{
  "num_hidden_layers": 11,
  "num_key_value_heads": 1,
  "hidden_act": "swiglu",
  "norm_place": "pre",
  "bias": "all",
  "parallel_block": false,
  "init": "normal",
  "init_std_o": 0.00665,
  "optimizer": "muon",
  "lr_head": 0.0075,
  "decay_fraction": 0.608,
  "max_steps": 4242,
  "dataset": "wikipedia_en"
}
MLP neurons of a small language model. Each row is named by its layer, matrix (gate and up: input weights; down: output weights) and neuron, and shows model dimensions 128-255. Each number is 128 + 24 x the weight over its row's rms, rounded and kept within 0 to 255. A neuron's up and down rows have the sign that makes its largest values positive.
Before each neuron's rows is what it responds to, as a language model described it from the Wikipedia text at the highest values.

Responds to: Word fragments after articles
L4.gate588 [142 155  83 125 138 157 111 126 129 127 133 119 154 174 196 104 127  99 133 144 122 136  94 132 160 125  70 108 117 143 124 101 132 122 140 117 115 144 102  89 118 104 129 140 157 155 123 138 141 130 133  84 108 177 147 135 152 126 123 133 114 157 154 176 161 155 125 119 163 129 188 139 128 145 115 120 113 112 127  78  92 108  81 144 132 123 165 169 118 180 161 152  99 102 138 134 117 106 130 116 170 129 134 160 124 105 147 122 155 108 163 119 103  77 123 157 146 126  80 162  75 137 144 134 104 119 145 162]
L4.up588 [ 90 149  90 132 116 138 105  99 145 172 132 169 126 146 105 135 108  79 125 140 155 129 120 117 120 152  87  86 152 116 104 184 117 113 124 127 139 134 141 106 149 121  91 133 134 120 109 167 142 103 123  62 134 132 116 147 105 114  96 119 109 163 137 133 158 113 125 140 125 153 125 100  94 119 152 130 105 129  91  97 151 132 152 156 105 132 172 112 116 131 141 158 143 123 136  92 125 161 120  87 169 130 159 181 101 149 132  92 186  72 147 167 141 114  87 129 144 131 153 143 136 140 127 120 111 173 138 131]
L4.down588 [116 122 140 190 103 163 115 131 104 131 101 167 131 149 148 103  81 105 110 128  70 128 158 115 111 155 112 123  61 138 140  95 116 143  96  95 118 143 100 145 150  96 123 143 160 127 138 131 101 104 129 163 113  91 130 110 125  71 120 178 173 113 177 117  92 156 138 140 117  95 124 146 121 126 148 160  78 153 126  85 154 110 103 125 131 118 130 124  94 111 101 142  94 127 130 118 139 106 145 156 110 150 127 172 155 137  96 153 178 126 143 118 112 120 159 137 144 119  97 113 104 115 179 106 111  89 170 145]

Responds to: Mid-word consonant fragments
L5.gate4 [ 84 143 101 157 160 116 121 165 148 112 147  96 136 128 114 168 116 112 127 126 105 176 128 131 100 144 132 104 140 126 127 141  94  92 130 143 113 161 160 165  93 123 119 118 102 158 100 125 125 101 102 174 159 107 124 139 150 151 141 123 161 139 131 128 141  79  95 132 147 188  99 172 138 115 119 153 171 128 174 101  61 122 142  82  98 109 118 131  67 118 115 157 123 134 153 124 141  95 128 102 141 134 123 116 167 108 126  94 154 119 138 163 141 157 151 158 107  92 120  95 146 114 135 138 133  91 110 124]
L5.up4 [ 94 104 108 125 119 133  89 102  89 107 126  91 131 108 157 136 148 124 146  54 143  68 107 100 132 117 131 149 119 134 157 130 107 145 134 116 185 127 137 176 142 127 125 160 158 159 145 166 103 130 122 169 110 106 166 148  84 178 133 133 130  88 143 154 114 109 137 143  91 112  98 120 143  44 134 144 153 141 153  86 117 127 100 153 120 141  81 121 175 116 110 130 138  94 121 129 136 110  98  97 135 101 108 153  75 142  71 148 170 157 130 115 129 138 144 125 117 168  99  96 107 148 114 121 120 145 137 113]
L5.down4 [158 149 130 156 135 111 156  86 124 124 116 121 101 127  86  73 156 175 161 146 131 115 128 122 114 109 163 156 157 127 123 139 178 161 140  87 114 136  96 109 144 118  86 101 140 135  84 121 115  90 113 165 168 124 108 144 148 113 112 118 159 114 123  99  98 143 117 108 130 102  89  89  94 163 166 167 176 137 134 140 117 140 137 159 101 152 130 163 143 130 147 127 126 193 122 113 142  97 108 156 123 128 109  99 127  81  77  87 114 102 128 114 145 126 100 133 129 132 147 139 138 137 131 125 123  98 119 134]

Responds to: Mid-word continuations, table headers
L4.gate334 [102 129 158 118 162 108 143 139 128 140 108 131 121 102 123 139 111 139 153 179 129 133 117 142 137 148 151 108 157 115 142 116 122 161 119 115 128 135 149  74 103 121 112 113 157 111 142  81 115 138  91 118 113 109 167 165 131 163 181  91 118 141 120  86  91 116  89 148 158 148 123 149 118 156 159 125 112 168 124 131 110 131 118 155 105 129 141 131 159 130 128 153  85 127 115 147 111 119 118 154 163 132 127 117 160  91 103 162 123  94  74 130 127 100 127 135 123 146  97 127 216 159 175 135 122 110 139 185]
L4.up334 [158 122 166 175 134 137 114  99  89 118 110 141 127  87 104 116  96 143 132 127  74  84 117 120 138 100 118 137 114 121 131 129 153  92 135 117 150 144 158  81  94  86 120 131 147 127 146 111 139 104 126  97 164  88 114 137 147 124 129 125 133 106 130 133 120 110 134 123 172 168 121 146 101 164 178 118 132 132 118 110 144 121 111 162 132 121 134 151 108 137 126 138 101 121 160 103 151 160 190 132 160 148 121 152  86 118 127 150 130 146 112 117 113 153 106 119 106 109 131 132 147 151 146 141 130 143 123 118]
L4.down334 [145 153  67 144 127 133 155 170 154 152 106 149 120 108 120 122 143 140 138  93 153 166 123 170 171 127  88 131 123 121 183 135 136 124  91 124 119  93 154 142 111 115 140 140 126 129 139 129  92  90 125 129 126 131  96 129 195  76 124 129 114 112 187 140 153 148 142  96 144 106 137 148 145 113 130  98  82 137 154 137 139 141 137 129 160 173 131 109 130 117 185 149  87 134 124 109 133  92  93 139 115 120 126 109 117 154 168 111 140 119 137 125 145 155 140 162 102 134 145 121 121 121 148 139 118 111 107 120]

Responds to: Table header cells
L7.gate59 [102 117 145 143 137 125 111  92  77 119  77 124  95 191  97  82 132 112 158 121 117 111 130 142 129 183 125 115  97 146 110 107 141 148 153 140 149 145 139 126 100 126 155  71 131  95 121 151 129 125 108 132 120 133 139 116 115 132 126 102 136 103 107  95 118 124 124 129 149 174  95  85 137 122  70 114 148 177 134 160 125 142 141 153 142 140  84 105 157 103 124 159  91 123 135 124 117 131 127 152 154 114 121 140 146 115 114 116 125  93 130 115 142 137  99  96 106 178 166 131 140 155 165 128  96 110 161 121]
L7.up59 [171 118 120 119 129 133 174 145 117 156 104 108 131 149 114 120 135 122 143 129  83 147  99 145 126 145  78 128 140 140  86 119 163 112 138 158 123 121 135 123  92 168 137 105 137 115 104 138 107 114 118 123 132  91 147 146  74 102 150 171  99 144 151 133 118 108 162 107 122 136 148 158 131 134  73  76 128 162 149 140 159 149 128 136 119 117 119 149 114 121 111 154  96  99 144 110 152 168 115 154 155 128 157 109 108 145 138 147 110 122 120 135 137 132 140 117 131 137 118 130 143 146 160 102 134 165 143 149]
L7.down59 [139 113 111 128 180  90 164 136 147 121 103 128 121 122 146 123 122 144 115 162 116 115 122 114 138 116 153 172 116 113 133 119 115 126 155 144 161 109 120 110 105 115 187  97 119 123 136 194 104 121 118 113 124 145 103  97 154  86 121 127 109 164 137 133 133 108 134 123 145 123 104 149 123 167 114 116 133 113  90 124 154 158 103 126 143 114 149 112 124 122 122 115 114 113 125 108 161 148 121 137 173 130 124 119 129 163 103 124 109 128 153 114  87 174 162 105 126 166 126 121 131 148 107 134 113 105 135 166]

Responds to: Mid-word subword fragments
L4.gate160 [116 119 131  99 152 166 142 110  97  94 104 125 168 120 115 131 157 121 109 116 137 109 109 117 103 151 110 109 130 116 113 141 164 131 148  90 110 139 161 109 115  62 151 107 145 104 121 153 117 155 115 127 110 119  98  95 151 112 119  83 173 147 148 144  90 167 135 123  89 112 165 173 136 113 153 118 120 201 121 102 148 121 160 111 135 133 142 114 146 101 150 141 128 142 126 100 115 118 156 122 166 162 173 176 133  83 143 101 162 127 148 117 186 121 152 122 148 103 131 146 119 136 109 117 139 129 132 186]
L4.up160 [157 112 101 110 141 193 131 119 118  99 144 151 143 138 143 105 152  93 135 114 163 169 129 120 117 199 151 129 108 108 146  86 107 159 162 131 140 114 135  81 102  73 139 126 106  85 169 121 117 140 145 116 124 166 175 128 129 179 104  98 148 122 133 138 103 130 162 126 128 147 101 153 153 130 152  77 181 144  94 107 143 130 108  97 158 144 138 108 129  74 142 123 121 140 102 153 123 111 135 154 116 124 114 132 121 139 119  63 176 138 109 178 137  95 132 118 136 114 107 126 129 133 113 108 114 113 164 162]
L4.down160 [100 117  60 188 175 144 102 149 147 100 112 147 125 134 126  92 109 155  94 117 180 153 142 103 146 158 167 100 154 144 105 103 112 150 148 106 139 143 136  91 132 102 155 106 134 144  96 180 143 147 127 148 127 121 120 144 137 134 120 140 138 122 115 138 105 120 159 103 147 148 161 134 163 142 158  95 155 142 109 118 135 130 132 124  96 127 113 119 113 118 147 140 124 135 133 157 139 128 175  70 115  83 142 139 122 103 125 149 132  72 143 151 131 113 129 125 157  82  85 109 100  84 179 109 138 114 130  88]

Responds to: Line-closing markup tokens
L7.gate600 [108 141  93 129 126  72  95 141 109  87  94 145 120 138 131 111 122 131 140 103  98  56 102 125 125 104 106  77 136  95 135 106  85 183 142 151 129 129  94 150 147 149 125 136 134 141 138 137 117 150 186 135 108 176 178 156 148 123 117 130 147 118 133 156 140 100 147 124 109 136 189 127 122 151 187 158 119 146 134 146 167 113  88  88 121 155 125  92 113 132 159 138 145 127 109 142 162 110 101 114 136 160 177 121 130 117 115 156 153 163 119 130 124 119 130 126 104  98 123 112 112 142 144 146 125 141 142 154]
L7.up600 [111 131 148 160 138 111 110 111 146 146 115 139 139 138 125 133 117 152 183 148 129  80 115 124  64 153 144  91 138 135 148  56  97 168 153 155 157 139 176 127 131 125  94 131 118 114 148 138 133 107 136 124 124 126 112 113 138 143  96 115 119 133 150 148  99 104 128 120 108 100 129 140 121 159 129 109 130 133 103 105 146 145 155 168  72 138  77  99 146 102 127 170 164 145 108 146 116 147 117 123 105 157 126  96 141 164 145 145 133 151 153 130 116  96  93 134 121  97 161  88 100 147 102 167  95 109 125 114]
L7.down600 [157 142 118 119 120 125 135  77 135 101 124 156 163 105  92 173 146 154 146 159  85  92 123 144  85 133 121 128 155 133 151 156 174 134 135 166 114  82 113 108 112 125 109 123 159 133 129 159 127 125 129 173 155 183 142 147 136 126 119 158 113  92 119 130 127 138 101 136 126 177 153 101 118 136 116 116  86 140 119 123 126  95 115 153 138 158 112 131 113 136 107 174 158 104 111 103 115 170 128  92 125 152 128 102 126 171 135 147 126 126 146 131 142 104  88 175 144 123 138 117  96 158  97  82  84 113 115 136]

Responds to: Mid-word subword fragments
L4.gate357 [131 121 146 116 160 137 161 200 106 124 104 132 135  99 152 109 138 128 157 123 132  96 158 126  92 161 149 122 119 129 102 119 139  97 115 125 121 108 157 123 165 123 156 135 108  93 114 147 124 156 127 152 139 137  84 151 124 135 139 114 151  96  97 128 150 147 104 111 102 166 120 163 100 104 100 137 106 109 143  95 148 125 143  98 145 129  96 129  86 140 108 159 148 106 100 147 108 152 141 137  97 165 106 109  93 138 109 138 156 105 140 106 103 161 125  98 121 168 128 120 144 150  97 151 134 117 127 147]
L4.up357 [141 132 168 132 118 137 109 167 176 109  70 129  99 118 107 147 130 107 155 134 119 109 167 143 121 144 111 134 131 129 111 134 136 107 119 118  88 140 131 125 149 133  82 118  85 116  83 159 113 133 123 138 128 135 116 152 146 145 131 106 177  88 187 131 131 167 145 104 162 136 139 132 111 123 104 124 101 128 153 152 118  84 124 105 130 111 133 123 136 144 126 165 135 117 140 167 105 124 113 123 124 118 137 106 180 115 139 152 119 151 128 148 106 131  94  92 101 122  83 158 135 130 116  95 103 142 133 103]
L4.down357 [113 105 133 156 137 106 144 108 144  98 133 157 125  65  91 115 143 138 130 105 132 114 150 100 127 139 133 122 161 110 135 123 110 140  99 120 154 184 112 107 133  73 102 148 128 140 110 133 135 160 125 138 141 161 156 132 144 136 115 103 135 131 138 168 124 120 122 147 174 120 148 118 138 107 153  90 139 111 106 138 108 141 192 125 172 163 130  91  56 148 139 137 132 127 176 132 128 121 108 116 190 108 157 114  83 106 113  95 136 101 128 161 116 127 126 114 136 153  98 133 141 108 142 113  88 117 140 164]

Responds to: Mid-word subword fragments
L5.gate266 [140  97 136 131 103 132  95 117 108 121 154 112 151 109 153 147 117 101 127  86 117 106 138 140 111 142 122 132 121 146 156  97 193 112 100 124  84 160 117 125 163  99 108 129 106 109  92 120 142  88 155 132 120 157 115 147  91 133 105 131 145 155 127 135 106 129 146  95 136 129 114 169 184 114  71 123 130 158 106 130  95 138 159 128  92 135  57 132 119 124 117 121 118 110 110 118 124 118 160 140 139 129 131 142 121 102 123 143 126  87  92 125 128 145  96 123 135 135 101 143 115 136 115  84 103 140 144 153]
L5.up266 [143 154 135 102  75 137 138 126 102 118 138 127 142 156 122 147 172 143 136 132  81  79 156 151 121 152 124 111  70 131 142 111  72 119 115 155 111 127 124 108 114  89  93 150  99 101 129 100 138  97 138 164  98 121 157 140  83 169  87 132 132  97 114 146 127  98 127  90 119 151 108 113 133 112  93 148 122 142 126 105 139 139 171 141 123 179 113 161 100 110 160 159 169 119 161 155 132 130 132 147 104  93 129  97 161 132 129  87 126 130 108 125 129  93 151 112 147 153 103 156 135 115 133 156 148 107 162 132]
L5.down266 [ 95 136 163 145 146 163 106 122  95 121 134 120 125 204 120 155 145 117  78 131 146 125 135  97 123 158 127 143 109 171 118 145  97 115  96 102  99  99 120 128 154 154 102 132 150 133 155 143 152 130 136 104 110 134 130 116 134 123 115 100  93 155 138 117 144 143 113 136 135 176 169 127 133 113 109  91 127 126  80 135 142 146 128 124 148 148 110 121  84 128 181 108 141 104 140  74 144 132 136 120 107 124 133 112 162 141 156 102 179 126 149 111 122 162 156 122 124 104  73 126 145 125 147 139 105 133 122 149]

Responds to: Pre-"-ate/-ation" word pieces
L7.gate325 [109 113 117 149 135  98 107 123 159 131 110  93 116 126  96 128 132 147 162 133 129 177 117 117 128 149 119 126 122 103 123 138 116  98 113 157 160 135 107 134 169 162 113 116 109 112 181 110 140 175 167 134  73 122 104 107 137 134  98 109 143 140 115 114  98 137 192  77 101 170 119  89 123  95 116 112 122 108 159 118 160 116 111 122 180 120 107  97  94 183 137 158 141 130 144 176  81 115 136 115 169 129 142 130 135 121 140 125 149 148  93 117 113 149  82 165 145 124 135 132 128 124 125 115 147 125  77 165]
L7.up325 [155  99 159 124 113 117 129 104 164  89  72 106 131 158 147 131 172  66 156 151 121 160 113 113 135 131 127 111 113 153 112 161 101  84  86 154 113 140 134  80 113 112 157  95 123  97 155  77 165 125 135 144 118 122 107 120 114 110 102 133 169 116 106 124  91 148 145 145 110 152 120 107 114 133 100 127 103  73 151 116  84 138 134  94 178 111 121 119 161  97 153 113 108 113 173 144 115 142 137 136 100 155 117 141 122 145 138  82 151 141 159 133 130 114 111 114 161 141 139 112 145 125 127 122 145 128 122 154]
L7.down325 [109 185 142 110 145 112 122 135 124 135 136 165 159 129 115  83 105 165 152 128 166 125 120 143  92 134 126 152 137 121 115 138 115 107 121 109  87  10 106 138 156 134 128 128 141 111 124 134 155 109 143 143 134 161  92 143 131 100 142  49 112 118 140  90 100 108 159 103 105 129 153 107 157 138 109 121 149 149 155 212 119  97 170 125 129 128 125 100 103 102 150  85 166 156 148 128 140 131 130 179 145 113 108 148 123 124  86  95 125 134 101 124 127 128  99 123 144 138 102 142 141  96 165 127  92 132 120 128]

Responds to: Mid-compound and word continuations
L5.gate642 [ 97 153 116 131 144 114 114 114  94 131 149 120 130 109 132 141 118 101 123 107 132 123 135 133  92 145 106 149 158 120 126 136 147 125 111 120 154 164 142 100  99 128 133 178  94 109 125 114 128 149 123 149 157 154  96 112 106 155  95  79 150 109 149  89 103 153 131 154 110 126 161 116 134 120 155 104 154 120  83 142 150 112 110 124 145 113 138  92 132 150 106 103 114 125 145 128 176 114 154 108 140 121 144 109 141 124 130 115 123 137 137 146  91 127 147 175  95 137 127 126  96 151 118 149 163 103 110 157]
L5.up642 [177 111 157 130  89 155 203 123 137  84 131 100  94 135 139 115 153 124 127  99 156  87 140  72 120 118 142 136 116 120 147 139 170 118  93 134 146 125 105 134 105 112 156 114 121 120 108 137  98 147 121 151 100 138 162 130 125 157 143 160 125 147 149 126 126 151 143 142 128 111 159 122 155 128 141  88 144 120 133  99 143 114 146 150 138 113 133 159 147 167 164 165 153 105 135  93  70  89 147 144 112 171 124  76 110 132 140 146 109  94 107 157  64 103 120 104 113 124 162 147 125 123 138 165 109 119 129 124]
L5.down642 [104 100 131 143 100 141 145 194  95 103 140 129 111  95 140 154 161 174 169  99 108 113 123  91 131 106  95 139 115 161 108 167  93 107 161 125  99 106 112 124 117 116 152 111 142 101 132 134  94  91 184 146 150  95 157 124 104 163 131  94 175 137 122 144 142 169  98 135 112 120 128 132 154 134 123 104 111 127 155 119 135 166 101 121 109 142 118 118  82 127 130 144 124  83 146 118  88 155 122 161 123 118 126 142 136 149 102 108 170 104 120 156 132 116 151 140 164 121 147  92 137 106 154 113 144 144 119 162]

Responds to: Mid-word "or" fragments
L7.gate692 [ 73 174 131  78 182 109 109 130 110 117 101 172 139 138 119 159 127 118 129 126 134 121  84 144 196 106 136 157 128 135 135 120  88 119 128 110 106 104  98 132 131 135 132 161 113 156 152 124 152 127 156 154 146 183 108 142 134 129 175 103 170 136 115 163 132 153  95 133  79 114 134 158  90  83 103 110 125 132 159  99 106 113 156 155 119 111 155 122 129 101 112  90 129 143 143 169 127 101  89 118 139 101 152 108 107 125 114  92 101 125 116 116 101 117 117  87 167 110 162 154 140 218 133  78 130 145 128 130]
L7.up692 [133 144 125  75 132 103 144  69  84 102 100 149 151 127 113 122 111  95 165 161 163 118 129 118 121 109 131 121 148 121 112 138 139 116 117  98 171 111 147 166 129 108 144 101 112 127 118 120  88 160 126  95 163 138 120 134 138 117 116 134 151 128 118 159 121 117 123 139 124 171 124 157 113 163 171 147 118 189 117 149 138 127 166  76 128 105 107 143 131 128 145 152 164 134 127 117 115 143  84 182 107 119  99 126 145 128 108 119 117 126 112 117 108 123 154 114 126 138 118 118 145 170 123 123 107 103 114 130]
L7.down692 [124  79 125 156 128  97 172 104 176 125 123 176 151 156  96  94 150 122 143 155 105 144 121 113 175 124 133 112 143  85 124 161 128 149 101 149 125 106 114  82 130 106 111 159 138 145 109  77 170 129 136 152 145 111 149 116 104 116 134 142 143  97 100 117 108 104 135 145  82 185 101 156 126 105 154 114 125 139 128 115 127  77 150 109 115 112 138 127 114 121 148 126 132 162 122  96 123 134 132 143 108 127 108 118 134 120 101  62  92 121  93 145 152 126 118 146 161  96 109 114 161 119 138 152 122 150 157 104]

Responds to: Word-initial fragment tokens
L7.gate597 [ 97 166 153 136 123 177 142 125 122  74 147  92 144 185 115 115 121 133 142 129 123 100 133 120  95 115  99 144 136 140 163 123 117 138 104 154 105 152 123 122  82 104 112 125 115 116 114  96  88 119 151 135  60 122 134 162 106 184 106 105 164  94 146 163 146 110 119 117 121 131 123 123 140 136 120  99 182 147 155 152 147 132  94 122 168 106 150 118 145 113 113  56 106 115 162 151 129 133 151 100 115 147 153 123 121  98 166  94 126 147 127 145 135 127 144 130 135 150 129 123 143 158 124 106 123 106  93 175]
L7.up597 [106 149 115 106 180 138 109 116 107 143 167 137 148 128 100 124 115 149 110 112 139 151 117  95 145 153 154 167 117 132 142 147 115 131 118 152 146 101 130 102 109  94 137  91 136 151 120 109 125 170 142 137 114  97 133 109 106 162 131 123 155 143 137  89 116 129 167 135  93  92 118 144 115 172 102 129 123 145 116 103 152 128 129 115 125 139 101 114 183  95 126  88 173 113 133 118 140 106 189 170 132 132 166 127 103 143 144 151 186 116  93  91 119 160 136 141 129 135 128 104  92 142 149  83 126 133  82 158]
L7.down597 [134 157  81 110 133 104 109 137 128  97 105 100 119 117 119 119 116 115 111 164 117 136 111 162 162 141 169 120 135 114 104 105 122 181 144 104 139 117 155 116 148 130 122 125 160 144 140 149  63 125 127 139 130 155 105 115  79 115 137 105 131 138 129 131 158 107 121 130  85  92 108 142 114 126 130 124 120 134 129 145 164 151 149 137  92 132 130  78 127 153 150 133 103 111 130 124 143 110 131 142 109 115 132 130  81  84 124  90 206 122 160  85 167 170 105 114 123 158 161 135 121 123 144 142 131 119 129 120]

Responds to: Closing heading markers
L5.gate507 [119 132 156 116 175 103 110 143 142 148 124 182 156 130 133 106 123 174  83 144 150 120 145 154 121 140 154 137 126 134 123 128 167 121 161 116  89 120  85 143 127  96  79 135 161 101 141 102 169 118 144 117 111 125  81  98 150 114 107 110 128 119 139 172 113  99 153 146 122 123  83 103 141 128 145 162 125 130 153 130 108 135 132  80 122 151  97 144 127 141  80 128 113 178 128  89 132  90 166  78 140 132  88 121 123 153 121 125 120 100 120 126 119 107 154 159  93 159 138 144 103 130 111 104  98 105  93 105]
L5.up507 [ 86 156 156 104 130  86 122 124 156 170  97 144 154 140 140 103 116 134 130 158 123 135 135 105 143  88  95 128  94 107 109 151 101 102 119  98 114 117 125 131 109 149 133 156 116 158 150 103 127 126 122 130 156 155 120 155 144  92 126 113 125 113 143 107 117 129 100 136 157 104 131 113 139  93  95 182 118  87 146 107 148 126 146 117  66 106  92  99 148 123 115 103 107 101 141 137 116  87 170 145 112 113  97 127 134 160 119 144 130 122 151 115 131 167 175 157 154 145  62 112 143 110 190  76 121 125 137 139]
L5.down507 [197 147 116 162 151 113 104 138  78 137 114 142 118 133 130 150 117 108 132 125  89 153 116 162 116 127 135 127 156 130 117 122 107 128 128 182 189 110  88 164 111 114 118 124 130 155 100 181 142 137 116 121 115 171 115 122 156 113 170 125 145 183  87 143 106 115 120 117 111 121 131 129 132  91 140  96 152 131 134 148 184 184 127 132 152 111 195 130 118 140 148 172 106 132 136 160 137 139 146 111 137 131 141  84 142 122 138 137 148 124 117 145 101 158 128 124 121  95 109 145 112 162 144 164 170  68 122 138]

Responds to: Mid-word continuation pieces
L4.gate282 [142 137 136 164 141 102 108  92 122 120 114  94 117 140 124 158 135 105 114 106 137 110 131 163 140 116 101 110 125 121 167 131 121  87 127 135  99 118 123 112 125 128 153 133 186 107 140  94 110 119 140 113 130  94 123 130 127 161 153 195 134 122 160  69 139 118 141 153  60 109 143 157 120 151 154 127 161 124 149 110 138 164 114 158 127  74 127 133 156 174 107  90 123 129 116 101  94 136 128 127 103  76 131 171 123 117 113 110 150 134 138  97 150 143 166  70 119 151 141 114 144 127 148 124 112 134 127 150]
L4.up282 [ 88  99 129 118 107 112 136  89 111 144 141 144 123 151 112 159 146 125 145 105 120 101 132 166 145  98 119  85 102 171 109 165 138 177 155 117  87 108 128 130 115 127 139 155 120 134 164 150 115 125 110 115 156 155 102 142 155 143 129 127 142 108 146 133  98 115 127 123 159 191 155  90 119 120 152  65 143 141 146 140 146 126 140 177 141 113 100 130 131 119 120 136 122  92 135 115 121  69 152 154  89 121 123 111 128 131 106 111 139 136 137 156  96  90 107 138 113 143 110 115 178 133 104 120 119 157 108 109]
L4.down282 [114 138 167 160 104  97 129 136 147 162  90 153 160 118 142 137 108 160 116 126 145 146 143 120 161 160 109 132 135 132 103 130 153 127 119 135 118 140 139 160 130 130 120 147 113 106 138 151 111 106 106 159 145 143 153 177 133 157 100 121  95  84 132 112 113 171 107 141 126 120 119 191 106 163 111 180 158 135 153  91 161  94 115 110 138 135 145 117 130 133  92 102 164  95 180 129 144  88  65 118 127 134 168 122 144 151 134 131 159 129  93 149 143 150 139 163 119 125  97 138 138 109 114 180 136 166 142 128]